python train.py --norm="layernorm" --attn_scale=0.125 --extras=["capped logits"] --init_std_up=0.029 --learning_rate=0.00102 --lr_head=0.0219 --max_grad_norm=0.5 --warmup_steps=251 --decay_shape="linear" --final_lr_fraction=0.0 --doc_mask=false --train_tokens=1173000000
MLP neurons of a small language model. Each row is named by its layer, matrix (gate and up: input weights; down: output weights) and neuron, and shows model dimensions 32-159. Each number is 500 + 40 x the weight over its row's rms, rounded and kept within 0 to 999. Numbers have three digits each. A neuron's up and down rows have the sign that makes its largest values positive.
A block is one neuron, or neurons of one layer that tend to fire together. Before each block is what it responds to, as a language model described it from the Wikipedia text at the highest values.

Responds to: Year digits in list labels. Final digit of a year closing a list-item label before a colon or dash, as in infobox careers "2011–2013:", "1997:"; also last tokens of infobox field names.
L4.gate567:452429564418504447465572464547514499565559519509465475526533529502524515459448441508585467420462547466535457488521441532456538535490474509586425429535529508387462516519530520439505458509399498520492414558517458500375475508489558512506461481541490477539478561523524470425551494491439571460485518480520431517498509504576474510503548522513502544419563466490478496435550450501511504498524
L4.up567:502536584501586470489538470485559519470521480534436533588531466554520520488522466564536532459558598446535459456447513507487537553542492459496514507554551509486455517490555452514484544523528575480491591467601473475482573535458509522508514471445469481405525485572507519458516508534474582468580468465515489441474497507607518450475537551543495517512448432573471502415504488544526507514483
L4.down567:489549553568479541489501514467499503497595535422533556424449475452499505493527537495522484550498474534462486461486511522449550518452396482510503534508508478481466498496445450506521468428393476475477528510427503533504518526477525514478577544557533500560581486448491570524452505525490506559466503506490526485572473475484440543494469458458450469482579523547487497497592409441550515483480

Responds to: Modals and infinitive to. Modal verbs and infinitival to that come before a bare verb, as in "would be", "will spread", "can produce", "to support", "to compete"; also the same words inside titles.
L2.gate513:499513463556537514545566507525481518568509446430409491493566496500489494490479441447429463445536547478432434462568451523515478520524547527432524481453431453545518475551582499558424522495549467465506484545509540468570520427503562490475490474473451521430616488523486481561499500482527489553482447501519541520491491520567511519455560520479495501551480544513488460571516533464495527455477
L2.up513:509453548518472471513534502510534438531522528526531523563539576556507484563505464475529532476486467538535497538559451469522532482470422490509583425441461435603492527550521485487626511463532572459570473467528543523518507490445551532440513485549474497489506482440504474505440505493493527498428502492480520518471494502473492574443513550493502453519537484514478476552494403524580493427544
L2.down513:509449561531517498506509504584490508534529554497483428576517512481461463509469377494469522563473493522497561516529366473561490508493489486496517474486484439555474480511515452514549520541519454467506502551540450508584549461486521523481554529528526491432520529562525461561528603487529458480470474487467483546431489549573470512488584505500543437453494547520472458514380464490545459478491
L2.gate1557:518460529481425570445443465485573490508437527460501509590566534411445460508481500465539412524490475464528520503506377497497517498522548471561513560524467431540488451542492452450535454538492540515555460474543483467494505523488472530422510469526504593442536431518469493528498481515459445525507523444469529571445511491495483570464563533488520475439547464525485436558479518462507498461481
L2.up1557:484462507461536497513484521494462485459592494461482534489490449511470516516486420481423418499488527568474535440523536520526505528440462463416505508459458518460518523519425480537466481465482550514538493472561518478483454518565556475487523489489533572515548440423486456591404535585551557500457533549478567560478499511525510587484495483449488505553476462568405445485509501512508471494551
L2.down1557:507459424466488539510519435523495450494435523499473493493553484506492504514515466551564533529503499495533504511525368484476502533513484554563527501520532518491498488480526466447498456510537429509533504479567439557500522542490497526530555494550522522477641483558475492513511519513568501508491510488482520566499487524502464502504578487563514432470504433527475483479487478510486434467511
L2.gate1844:458467526563620499480496497536467478467516550481425435442467498481497541481487461492560457513470553566422439455522422469531475532448508492486490476508469449534531441488541504498468490501510516457497487504514515513492585481537514452472519537515508457538472559517464472582442528513400508461524453478559602493545551534500461502510424474490447502501562522488432490528536537456541449497550
L2.up1844:521580475505520478493545515499595540497482540519517519528514520458467443528469545499529535497515410511551503442511525515535616459529496465477511477486496473534502461427503446444492567504463537561550465526512483569548513513506490528477473482455472519433512516410478463568542589475478394502482526509479485439448465557425499505537504577479540501457491447481400483465517483464480487502497
L2.down1844:521510497466528551450529501505483455459495525509487522483456478516500428483464438572511490560572499488470573492475505499493515522481479490482538580479480497466506475495493579532455455507545454472475469488461471518491556561505509469523452468353503555542586543528510558524537477518515476532502546527572491495514497550480456505562422519588542520362458465590465522482545496498482471472463
L2.gate2022:443548495488489562464507515533452511451549494458483495481524453497443487548498502432486466520558492485511506532504479426584495547482506484533472472489500540497461441497509467551430556535463496532495503557497490531452469482559484568531537498513545493470503501419433454512481500439471509466571567496539507515450515495470476520462514468509503539499504501508443439493485562510509487531540
L2.up2022:478494495558517477506522507445510537573449610492461529498472497469502550440539537497549514503556548436494540487470513535549530425477596497464527504478473434479532503423475524480532482501451500514485490569586488501479511478504574508441502477489498416482468520496468464535542532554455465474488505450540586451511511452469496530546592415453518525506454504464543500449483553471525498467584
L2.down2022:569440551473498508497498499453494532445518472527506533483499539528520537413480433489585506498484519444534445446533481553499478513508443518469540519475558438501449451486562491512495476534496570503504482458561452483543526497480474514450518473511508491422532509522518489472473541484516560530541497441547512526468504550531464499511556559487577518588523483542521546435459602537496461493476

Responds to: Layout whitespace in structured text. Space and indentation tokens that start a line or table cell in code, nested lists and tables, e.g. indents before "- ZAZ A10L", the R prompt ">", and the space after "|".
L4.gate1051:462524474464493474505538452431531513526507542421481482508448456449505541463476559543464501501510509495460461529618534517464574502452497531487530479541517527518513479500518417552430563497536558462535517455563479445584531466504512504501544488477539525554547424454481544438481440491472547499511438443490479474473497482570562510473494508439487537550478533552488544497489492491512545570538
L4.up1051:398517490501491487488470510462531515487472531489475509499520478433476533481556506479430461494526470503502430529509561498526492512541525491475511515537423495538525550535509523531465508485462648449498454519477505507555527494611512566454548500516520566448522470465519550522506462463470522489503511467460435447473471550508590543536444556527412499518484496554528532506542488548451408526462
L4.down1051:468493413515490571501475461465494509452474444436498464563529527449436573499478470502513482512559532544534460507504514572475496477458448499407471517509463533533429457558511535540492421438500529458491540553522511452524495486547499455466538603512471520465470525542573556565490449457525562434480481490436398495548547512477574472581447523564542576505522465532583527476551445493502498526434

Responds to: Mid-word name fragments. Inner subword pieces of rare foreign names and Latin terms (Tsits-ip-as, Nur-mat-ova, Tim-uc-ua), plus line breaks after closing brackets in code or lists.
L8.gate456:478481478538505491475469519530466487502499445478502560422521452476472505558530488527549482507516561538526482549496466536474475540430473496460438556515479467494529483532527483484546498472520579479491487498576556518476479571604495540468461405532546480439448473565457563492541451487507497441512454496490492525478478510499486520522527534439551488501594464520519391571545459479467459505490
L8.up456:504534443469523481497524528545540478482509559494484593479468512537498448434568543491581475499566465452513539552479507568524537482527436534480536501474496530593514486473487508540468560457463571442537454479532516491564484520472449508527440480413588584431544415470508510465553484474530511585555513458518466504516466549488489551458469500507474504419426519546527490499518446522512465440490
L8.down456:440481505585519553515487491509429470486567534496508532417457468503531441470456537474574438514540483525573470582465476550532491517496441540549491504529601497530467551434462439506513454489553516432459550521583546505510490515554442517441511555515515593499504504478539511507502451519442468421536545508509512460505461531549521510520539535441498557485482504572482455556521514538485524542392
L8.gate1610:477427518509500480486530492515467530527474455570506561506567425521541534489416492488534479494494497481439490540556496457456431512535426464444485483456532467463475517480588449532477435530541578496569500604522471517449493520501452506500486505570533520455436504471481428443514499536490542383476506505480498508542512488509485521495475438483472464486496480534500489556446528486527504557576
L8.up1610:459456467491555404487516463507583498443456555515544512533422529493454481488568451456541527495567530536500429528532476484570460440498449524469556474509481497442488498494461431592435496464512569589520493440502528508529502449485511432547524575502443481451504451496472448501501414423520423552479471448501537532465453491568588578440628511493483482520535479449478497493527502474576396525524
L8.down1610:534518455436468507475528500445460509463520460520486574451507476528522542519462470555489429505513459480472527483471547522466474541481402452470487554500472446515468487524513521455500541510461568500488520501514445529430566526507527463502492557529467541567540561410575491547449552512516499504542484523494471459544529500432449548501475495489498492474471567564519491567507458547456490475519
L8.gate2074:488453456476510508549493429522529489508463510511540546477508525582502531531519541495442514433448419523531564442540510488502498434536497470441550541509527474511486579558464483486467478496469487484476545492460548519473495460532426443512459451522485565486515535457485468501523443541575500514538550478500522464524499482545559552507495486518486478553443468524496466492518527397500524503525
L8.up2074:480481527466461509556527582570529551487508438491515548437478505491486469510537501491591521559487433440472420408556546521555466501498527445480556547505511462419513503484508413518485486532536517506503501578521513472459462480521487475545454511506445503585530416553522452528484524530499451495497535494464494545537512506589576500522503488440532413565535462505511513491482494452441514456563
L8.down2074:476551477522517558523486520478522500516553500468498426463524465450472540507550432565548464438523550476478469511445538470518460476439447554883462473511524474496466466527485567484483527544551510528507479507519495487501428519481516459498456536505546514505469514486501478495535492481419528518536516508553538489458480482462414468554465513519479546525535551481532494459484490502502440489467
L8.gate2533:552524532484566523540553541482477511528466505547520567445450524528480485569501541563367481579451469461513522491462536549474472547481517421566481519523500411484536547531453492526461461511515530528471492483500546471474532491433511487553536516546496505550491472541493541464530413519608397519586491465569558463424492434542584515488433481463496486409493507490526580520492464462501512567544
L8.up2533:516468600495468553577519550542490571443459510487470539482425475486499565417526460500446548426556478516498459526547495449472496572424514541447498515460461436439528474490493470489505438537578496553530485515496539447507534496487508438579551443534480441445508489479525492546469458490548458500493441481432517474488532565474501486551521515493527572476549524519535534441485485507520485480444
L8.down2533:496513516541443499479490600482476444428492550515549512493489512571494524443511513537489461518496468519518492446485546538457543569440527516719447566438500482560481590478507453507502501520494502539563501478528489465592423430447511425453528451449474540469478501588479495532507488464544546509436453584508528483546544534539471497482503466542430533477555481522455502438516479504496408477475

Responds to: Year final digits. The last digit or digit pair of a year split from its first three digits, often the end year of a range, such as 198|2 or 202|3.
L2.gate335:489455506489577423515444512498463565512500453461425425530577464490541466526493508482484466504562567535501486494568508448482469589535482533530500461483563505520513427506513468461464446569455497557514533462544497558521463503468491571472480528449451437542544529504467539464579515508435556421453518477560511619509506482512514467450542521460509560500498490408474430517508532407490477476480
L2.up335:512536564462502529513525412539496513499482479525518499516502486410558482514464453511508452445517526483474522559478481552518511466450532512485515474466500508511468509629582500562469556538540568536559521467537486457517481499444533545463472528475506482551518503463496491450510478478496485574525462474524491514479623502539546610470496527497500446482553461487476543420463481479471524565537
L2.down335:561481508482473502507431549505473542499529509411515561497471487527509452485553503462482519496527509508534382505515514568483559520464512500531479509553464511512504503522451463406534495536528466495484552469489502512382503520518503494481478463713456445499512421480522584511532479525494517448519498480471439496523490557522463494469504493466453563460554506485516522542522505477483466578468
L2.gate626:449517483571513522455511455483536516551518491463507459490508486527519454519527568494498479494508554523623456504510497565475503482548522498471542448459447477511530530554567457514569508487499537586534486510534456521440465536494496429501489466493491468526507492441486501460581500527502566539471489508468503439474504495531478514486449564436536485400537488411564496499585495448498501455527
L2.up626:485556556556488520529477486535535503496504452492425568564530471427507435446455503540440492495550520536534436420509564482423535556460507503543512467542538601553470449401497552548459471502486472497495510511525453507546511523626513483560520491563488481462533433534544455479461465553469458462550463534479489492488468469499465552504491534493510438515503404462476480484444517564480475524477
L2.down626:467457429502499480540428511584487514511585541454502506541460433536512486426543536530468518577517547477517427577484498549545509510498448504473451552502493506519525542498493506465517523524558503488494516505518507507420442463525496515475478534700475456528476468484454470484553473577484483468442509469485475476569496507501497504483478498491527522513573606526539512567547509534528537517473
L2.gate1446:521510469499518473491472456573417514479474478479460470536530445492526410518543479488430555562503516503549549464555474497577555446591477484484512524495520481524457449547475520546522486530461488529532467468499450536635544503518545476459478490427456573533489543469490539512467540533500545492548491460511517476427501506538560504478524467478523444497493512506478528529508451506449497442499
L2.up1446:469500485498482556493493487558504533498540465503529491491470453487492446557513491529541433518477506568444599441518505561462435436517472516536474486516420513464526460501476481496583503502481474527417456515519552479494513457590519580458506522546513521491484468457574507518446466441520494453480475469512556498485485552528492479515493505487555500556574456506512591567522458519521491450514
L2.down1446:480515508495472485534514510473535442494556512497472510560448472548450505462568517497548577481438564528492473526464501477482534512431513471455529514472479492524479527560483470493448471490495487485487465497550489545426465468532492530514506459677524489510505489472509529483547474525505493509454531457477495526526521522476508517553529546507498531430532494540567498487471579523459501480506
L2.gate2223:442483502556465499445474457515478495481541485454494459594494476481524527508541443491530462470527538535510518425607474477480574549538399448502497447496473529505452500510517504541457509549447483509500461501493466490491578547498486468425564509538514518504511492527490534513577465538506533489473518412508518435512469502520473548446416506477510481462571454475539512456469592492461502553547
L2.up2223:525536546507539485544510513499583555491515482496538483531494530504510534449480499455485422513494528526538465470494496469484455575535381460493521455499428442576439434477518523513437434496504522455477544525479468458553548528437425479435426427445510436566556544446474468512527560526540546431482427452490501495478507490515508479489473481445507487539525479502446471512499511520476396536516
L2.down2223:495517472468518528545492534531439520501561593453525524524509503480532435487590479511496503477502474499517484543511505574496454480506442540500475458506475513488520521489462476485507469542502499514495544497476505517421463498479440553443483513774501469517493500460494532485549491552489480452463534465505525441558510493515464474485437551469500492494586509530509505584574522482511534548515

Responds to: Day numbers in dates. Day numbers after a month name in US-style dates (March 9, 2019; December 11), plus weaker hits on table separators, counts and name fragments.
L4.gate20:427466500535496523525454450497524410474549473474509505580488474514496493529423473436528453524511551495493535483478559459586468600470516474496449438511451566553519455499508456481448484543518528479485424500530522521489473542501500498512518560397497519493469488564467422525471516569536527475492391499516449527531503525523538455489527479499496505556493541487492482469502590496486478494507
L4.up20:442461543554489507456408485389482565483517539437495566451521514497555480503547522525493449514538474491547500508536497468425462477451472514466487501494521539515467484538519574425525516467525547479413491483523492583531482524523482557528460491453578527469494480528499527522488479563456523509498459507476510510508486500482467548528559507449499524514530487464516526509553533458591477479485
L4.down20:548550447550492560485513541484534531536349468505524500390550521505471533480550516527448491481463484449504491519479419523483584457509570558509541546425466450529454509471572514517512490445533530549469451485404469495479554497541503510531540510465541536437584513496483485441543494441427489504471545496571522514481493492543450536518496540491553566490547482482527484552494514511517504540486

Responds to: Month names in dates. Month-name tokens in full dates across many text types, such as April 14, 2017, 13 November 2014, in March 2013, and the day number right after a month.
L2.gate222:515534426489596500510464516504458509499505438449473485478536516483442489529485465543433508420423563502517565465512486535490530517536508519436544438485457588487482498520540506438472457503480454544525466495509440490534458504446597553463453479416459580528492553470506512528489512498484582451460524442489500481511501557480529560487596520506509480573527471480486429503533551483531522457502
L2.up222:529426525546537521493448464486502570530507557472479476473563586511560477553461559507509512515460530547476540533509511562356501420436484453435457445466513504504506477493473467523470445608489485570532467493476504466560558440494544474475528542483512567536508487515504547494472442456503482446475505486482467537492505443537465527497520477528502510466455523478535462579543522562519551451439
L2.down222:527520540482410516439490536457492587532505451461495481523484569509473467536554449498497514532481461544520496510499475523466517515534519506449558586498455498521504517509458563508467493463453441489543461489489490509530555495507534576507435530693452573468481474469499525520485432512512492473498456559515475457571511579535506508464499554520551511553518535484502491520497444570518526484455
L2.gate297:446496528570490506393480548512570551416521502473567533507596501531524435567576528500483525449527458515481511442492504468533531519484479489561530541528474478518552491547468477510553496464473488446528495530476491476499453596451563531471467531528476504396512519526506507437512519556450504494551478497469509568496446476537514481598554556511469501471538490540485479513437508534540516587491
L2.up297:490491444445505573497473513450513429440535500518564447550525500441482528489505499483492479506486464401476540499512475533500432476540498504477453543465531490544452544432514530525476607437544478561435500507480412475516552480489512474470491522514481498539491481598469502476551550594499452549489424507454488538532504482501528506522473550532345490401453507487549552512484534490438452499454
L2.down297:441449499551509497469447496426506492452526486468489554589542514478502420536512513455581488467559482464470489490514468459481505470470464516499484498421490410538534449509488490456535473525437504499515445538437490593495548546440435560509460484550428514402506458459474463500551512498468490515453567538487559527472551503469521493450502519440527496526496571563599498484516547546510398483485
L2.gate1133:445478475475601547358481512466487483474513514449510487477499434580512455439448481524450560538464497524509497494455506500536461506459478532482530513489519516540494492517503453491525526503489520429476483489507605402496484485512536556487530515467479546541412509524514440488510526454598557471437517504483516474533484496509482518471534482500445499480518517511543437447530571504536422440553
L2.up1133:492507475517544534561450470496511424521490489506530495481518446525482444499537484607492449525450414529481447498469511446554456455417488574512535555545579490490480535544486543419468531560547512478449515494536521490421527447464538510534543551539471494510408489481519487512465473487570511504505487479465541447549509560515451504476536564505494446533494441516521484507498489455618481562479
L2.down1133:455524527570484473473454553516486537470488475464534490520561524489521492459555532505504450481516538519465462515517454520490499490459464510466539535479511477484497513515442524479500435547506467498480479500515487554478604489499506540588423512681509515441486504481471574509501420485471496489511563404488536542526467513499464474457514541448569486545513531557557564496482498577486502517445
L2.gate2068:481492464553543462477429530438587497427473459492487497535532530522541394532571486555504514506520474457435508491506456477522509512543531483501546570497489529473485566471478541514478495514552526527485455475521502546535481554482494500525486551516591502483504484465531506451571511507533512495403505509487467482473499516455565513525520459555485508573466456428451452505374552485440511423508
L2.up2068:475506441557469483495511443536538525509493569532481461513555541427478419423489503483510613523505493463480544464554510504491420349470479514488482560430476459410488513528446474452524565425550532453469519496477527486542550513495540511559478475481484530570424497538531539509490518596497487579443520461483547576516505583406550556594488550536461510476414553492526511509500501529604474467515
L2.down2068:514531539498487471521506493462493468475497465474483548467491524450455468559506502434524499428468539518543574536531500407459478516480456457437521474447528482481469472447470513511539518503529497486506541474535569500451503501502524499509437462499530566552455569431540510478535491476452530471494497444449512522551551487486500482536449522484424575461543543478494474467428585484467439560501

Responds to: Time spans and years. Time-unit nouns after a number in relative phrases like "Two years later", "a week later", plus final digits of year ranges like 2010–2013.
L8.gate476:439452418492579507500472577657482504521501535422546539448482462528457473535427475502538528408440511551462530477493472530429506565438514441495503591486491527508510501528491490480449463559472511531601480497495572496499512504489476496516468508526445473541477548558488493507435437564489521571461504519542495414480483426556522528480553482480518522509524519507486414426502547489508462480533
L8.up476:532540547482440513551467500553538530553527495439553545546414501513452499535519578477508448535539538452555450497485492455529468516511541530482498477544513474522441416516531431542475537432457479476465455496526473480486496595491433528471532471489527490454507558499515492560432455474525474473533516494609500472490519479496475485507448550566465504409499524418439515564500504476489442420427
L8.down476:501447560544508475430527496480483465453505542484597509484520495535437548544417522437470487504516429488500495519543519474491498411461529437503482476513476499507491518497501539529461491497518483509481592413550473535431496500477491432473477468557571510502490562452549492505540531491510511547511490460467461456515462446595466510518500524574465507440493540482572519503526516443539464553546
L8.gate1850:557498516601436487464569413531512483506522496463581534506541504455472452510516557529558501501416536523530479503495501510496538516453576479554494499419501469572524511482551443435499508520474523454510462449498495516535506585427479445520521531532530495544475542462594418463493461531527531455569529491533550432497498430556531554471498534507479491432571441518513449481505500492459428545545
L8.up1850:452538513490532502496441494530552532526522507475536570459467555566444474535523553514533516459470499525395482530482443507461468474402542435565464517519472523516512506465427454471485473469522526487585503452497420488544492506524413536479528491502493470429433487509513522502545546453476488482481522389471561483576524517484501542436533494442510466490517535492515497541441514480519472587491
L8.down1850:526503491482476480478516546555454541524515498496553489458533469466466513600520479557562419511467494549472505545516482485437420496516540473461543515532448521477545444498499458464460471503534556472444527552571478533572492524489512518473535463468499388476404453516518508483557626528457483502559511463482512445530497448424436481517510513516472435477469444445519489542531451473516499545539
L8.gate2163:487580494533571532523411561501416484579472554494461532495478477454473523469489526540424565500502522475551445415514528509501519433493452503546517431531502473431460540564460536492469484459448467483566517439511434563501479482521480535459534491530501448467498547560511495488518469527478506471464520453532442465408504459462469487530492483484527508471584438426486495496496536510554491611532
L8.up2163:559496494434472516575535471538537524488505554496460513482479489538546489465486547561546505535555506488609513541469518552551495416513526483471533464565544490521418533434500520547432426502509497546495467510489527543567470569484537532463503568448490552466468556546433466473402501492541511547520492482534563441487480524505477491434530487495515417431524463557578501458495492508463549552470
L8.down2163:470569441536467484554452567497508443562549479496495521547464533529533478454497436444449479463529562485460456441484509536447449450531526516523519484462513506516486536507479491522535460513486477511454554498513536560527517509398391479526527464486430549526505523501466605530456527480521503474486437498505513465565452508533482460433533486541449493490483474486551503422500510525508480509446
L8.gate2537:475465507512494514520472484558549444489432435447497558460459468547519546479522511534471576516396486552521403557481585488571501514514526538468514513501474499490437531485486473448517493583505520488510495562528438505488440471501502540516527544421473445476486458483482529559528548455490561505511492557593515584452560487535539528469474498490501493485538462450517439521431542476565491580486
L8.up2537:485571413465466514488424537474494474516512502429543452507520433474531533503537542518563480491542462493480575491452459461502495520487457448524492649506532442480549485533536437536554463489521540541488520468524472484453491506556560479521466492551430442473476478463566500548469515518458489521465506404541534509477479450509506533414504493459456446474445445446510500532477532501491491594484
L8.down2537:496511547507486484469515475451468476497482436570508457459508442512541465455503541460469532491571529463565488620471465509506556509525467471594535483492454452565490500556488481484486521492567411561573497492463509538495467478425468558513382538527497516580510450487588510523514527486434529544445573469504488506518546549489518471446501560381467511459496458457523524501500541541587457553479

Responds to: Day numbers in dates. Day-of-month numbers in dates within tables and lists, as in July 26 or 2 September 1978, plus other cell numbers and a few word starts like pre.
L8.gate453:537427512533517508525549475513525465517470567498490536602561527545448457503449526518480531487505454484515553503511482495514492543485470457484517543548450515494406498484465537473469514476529535497479517559538474495481454494482543558526509485494523562522513608513536433539502424452519531489477559526544525541470512469425466491482454481510493439559480518498563550454542507484445447506508
L8.up453:545518419442456465514455524518485454455509521497546450567531507556614446557453497507522587412461464498577507506501535489441492501500554478478469529511504513535550464468482533510547513445522481570451495484546479495559489451448420545518539510524511538457482472470567473461540501451496501533463527469486516499580475478516490501484510452501566547564512464557500534525515545496474498518487
L8.down453:507515539484498531471523548462515515471483555454599446522528479476490547554511509549518566495438478527436466495501503463410513515428531490470461510482488478506462423501439514457458508484547516547500433501527502458509547582504580555460485522457444498503457459531508491529474487443449419572551550488460524533487501469462489515606505494527499479553525469486480524536487571466513493517526
L8.gate931:485542512534487531504482483490508538496500536351451446517472491461480482480509502494509448542518463478470530438520572555435495516449443484476481460487505465523516448539479490567549507511540495463476585475445539517548449517436511496430529539524478503518439464543494468449455483536510478471451437467490428539535524464559564508562561483493416522473521506527503484522556470517465554477473
L8.up931:484506551532567567471483473511546496550557577436538557491529533462501484470564445517494478484557497529423413479505494478447457548480436487511573548493436477564514520563459471549549496492522548483484442449507541527438461540415557506492478585535573547552505489529440464457503503577522434485530461473508480545465504539484468567445437456561536490523511492514503564482521519578534536490551
L8.down931:474491583369500557495476501503501462496504502548527469503568554532556477556511542533484466518476512547454526562480523432487522471521475424797613544501504480539534498526536463472503532431522520508447543510506491510417496535474448486457505499567475463470545564532476463546449499492536495490582417492482506488496461530489522474484509500503539500469513584528456520496479518524456463500455
L8.gate1761:537497515520509556489485529490520421498541588421518530464491434503438482428500471482499569487438461473548473485459452491461459524535501506513494446507398487472527538482417507548455537503458520528436460440559459500519432526477556480513514545463503617527428521445534486497529485586459480508434502497468449600559534520442519591476458492453530550502428497524471446536519511419459454571479
L8.up1761:506456498461511467495431526483583538497515540468488548512566516519507481471519568566523537473473472450602480448563519482504478581462511493441463458495489494572531507505423532521472571471514484489488501630455536547483487553505532542475548453499529544563436498495541428534500466510476474518475480501499482542470471441520525524521504538592497540566530547491483418492561493447430448536467
L8.down1761:438442495505576531498510543510586436548494514535475469413470500464458493529580530482506541491479575497521481589485460577463488562465506480505562530521508503505486460532486486562519477479429582430466421492504577504469471500510486539498513442605468505474472483477498497460465554537533513489511505508556488499524498449408536480548454496501500498473490480470455504439455499477468492571498
L8.gate2506:519449493500498529536508545457499566497443546452524481486424531465462465476541529458466586555472521547431535546508463461474442466504424479462576457497458530495522468485529562500541446436518444478439495541503499480581422592401563479546530501434558568481493479511465518524569528500460519483542468464447483512609515500513485526542526566517584566565527513452482444559413563447536476536516
L8.up2506:441571558454457508462497505451462520474541543487525512496503536402555503477498524553516504505513501454481502429485441552528531438542573456537567484475532472511454578564428482530433487463504458450520448483495576524501482487477501507571392560573504531547450530514485490537541584577484425477541493432460557476476493443538486562556509500512495500454468482505526510486491474395478518478499
L8.down2506:446479503453488390542526506470504481502510430519504511557472614549490520467480532506523538544532529403532468534468490475504488480512533482419490501505550516505511517434479493501530557546539506478448494538567475478538517491501479531483526478477523464487471536542460476417539555564428560451505498425467488498454540532460523511513488478563530547431536512545436506509484522521557527490414